Weights of a small GPT-style language model, trained from scratch on English Wikipedia: 8 layers, untied embeddings.
MLP neurons of a small language model. Each row is named by its layer, matrix (down: output weights) and neuron, and shows model dimensions 48-175. Each number is 128 + 24 x the weight over its row's rms, rounded and kept within 0 to 255. Numbers have three digits each. A neuron's up and down rows have the sign that makes its largest values positive.
After each neuron's rows, "raises" lists the tokens whose logits its output raises most directly, leaving later layers aside.

L5.down1429:139114103113154099059123098147114104136127117118146103126157104136110122139144109110173100134144148127144108135079150153081158110099133101096147141104135101202154145121100159142135117149106144123138144091132127143067112087159106107152142172131131139162131127132134116151137129090112107099152087161099141150168108112134127090092092115154164146110116122166156175131137149096128155129147
raises: "like", "less", " Binomial", " to", "back"

L5.down407:153109174083120111133120151114113097131097094146168134133126137125141139114148143112139140138129144134090119111110164154085121149135181133100102102098114132110120085129129115125095144117102168164182136144179111087114107120137095160150142137131127143139127133104133103129102144123151148133101153109138133088100136123140115092129130146116134157113153109108121149128104114145092123150135
raises: "est", "a", "all", "c", " and"

L5.down170:165081094113104175113132137111095139110120125117125125147117116120131169099162125120141145114150151103123132145056085124135095188093139136094131145104148153125108081151115157119097133141113137131184162103108160155121137099131128144126131135114137135144106097166115099129122157157123161118129078140167163096111154150100063107143080114142157103088175128112124130095123102154131132146100
raises: "ted", "ically", "ford", " these", "hed"

L5.down410:137138136126123132126113114130150136154165112105169142103112089148130091113140150142152131145083173098125120127151129132180101186165074111144087145157156077131123122113116127146160124171141142120143137168097181127065138115098150145130165079139125142140101138109186142127123156125104133133095134103140161122131113135146148094116163117147109144134148096138135131086159124143120128129092
raises: "ine", "en", "iced", "ist", "ice"

L5.down1419:171104139160123146095142140117113137097128103070145146114104112131144109111141103149137154083081108155152120116116155126116096153113148111194135117119203122125116110077146138139113134125129072144143095108143133162115074125106169154117145131141093090113131125141122129109110139106119101138132119112099124106130120126118116123105088119132109131118116130152129098154122135156170160126154
raises: "ola", "ified", "ify", "oll", "ities"

L5.down727:126107127147122125119108138128092136145063123124121117179154158110141107132153139153082133150120108142109128132151152107152171111068098133110157110110113151126148182150120153115122128101138158133100112095124154077108165140166125181154124138105166128111119133090152153125130136160108124146106150142121132106127145131140134126120137159137161163111133128108105124123129115073113163132109
raises: "over", "k", " Season", "Total", "urs"

L5.down329:103117170150153167108108150148120189175125121127160148087147127144117103124122136100121144099135137101166114135122192104157142162080085147129114121132153124181089146161156098121093120126132207115146091131105118139149119128105147132102157134144120095118102150118143163159086168097170148170121149107118146129142117099149115141144158093144122128144073150082123105077092107172133135174091
raises: "etic", "yl", "enzo", "lor", "ric"

L5.down815:099118132117132110107134132133171100140099087103086167148160175147138151159154135149184111094109127160119104134130150133180109132149145124136083138117137160112101137145147160126106081089116131093151147145110109127134121112123157087122141129090101142109113130121146112139091089119132127087116109127115136149119103152111161136087078155134141098128099110095131099128137150082103115126121
raises: "es", "over", "aring", "ered", "ering"

L5.down107:142158139133119068124107150115137138144139121161116074128100141169137166161164139151116171087145130132106110105151120169118156132098093091156136170120110136122122167136103142113144178072105100084082162123119170157127146093123104143127149142164080129124135109133134118106151138175158134115137116110131099157160094107123127132155153138129143131140149105156101102099171152098135137106121
raises: " be", " become", " serve", " have", " avoid"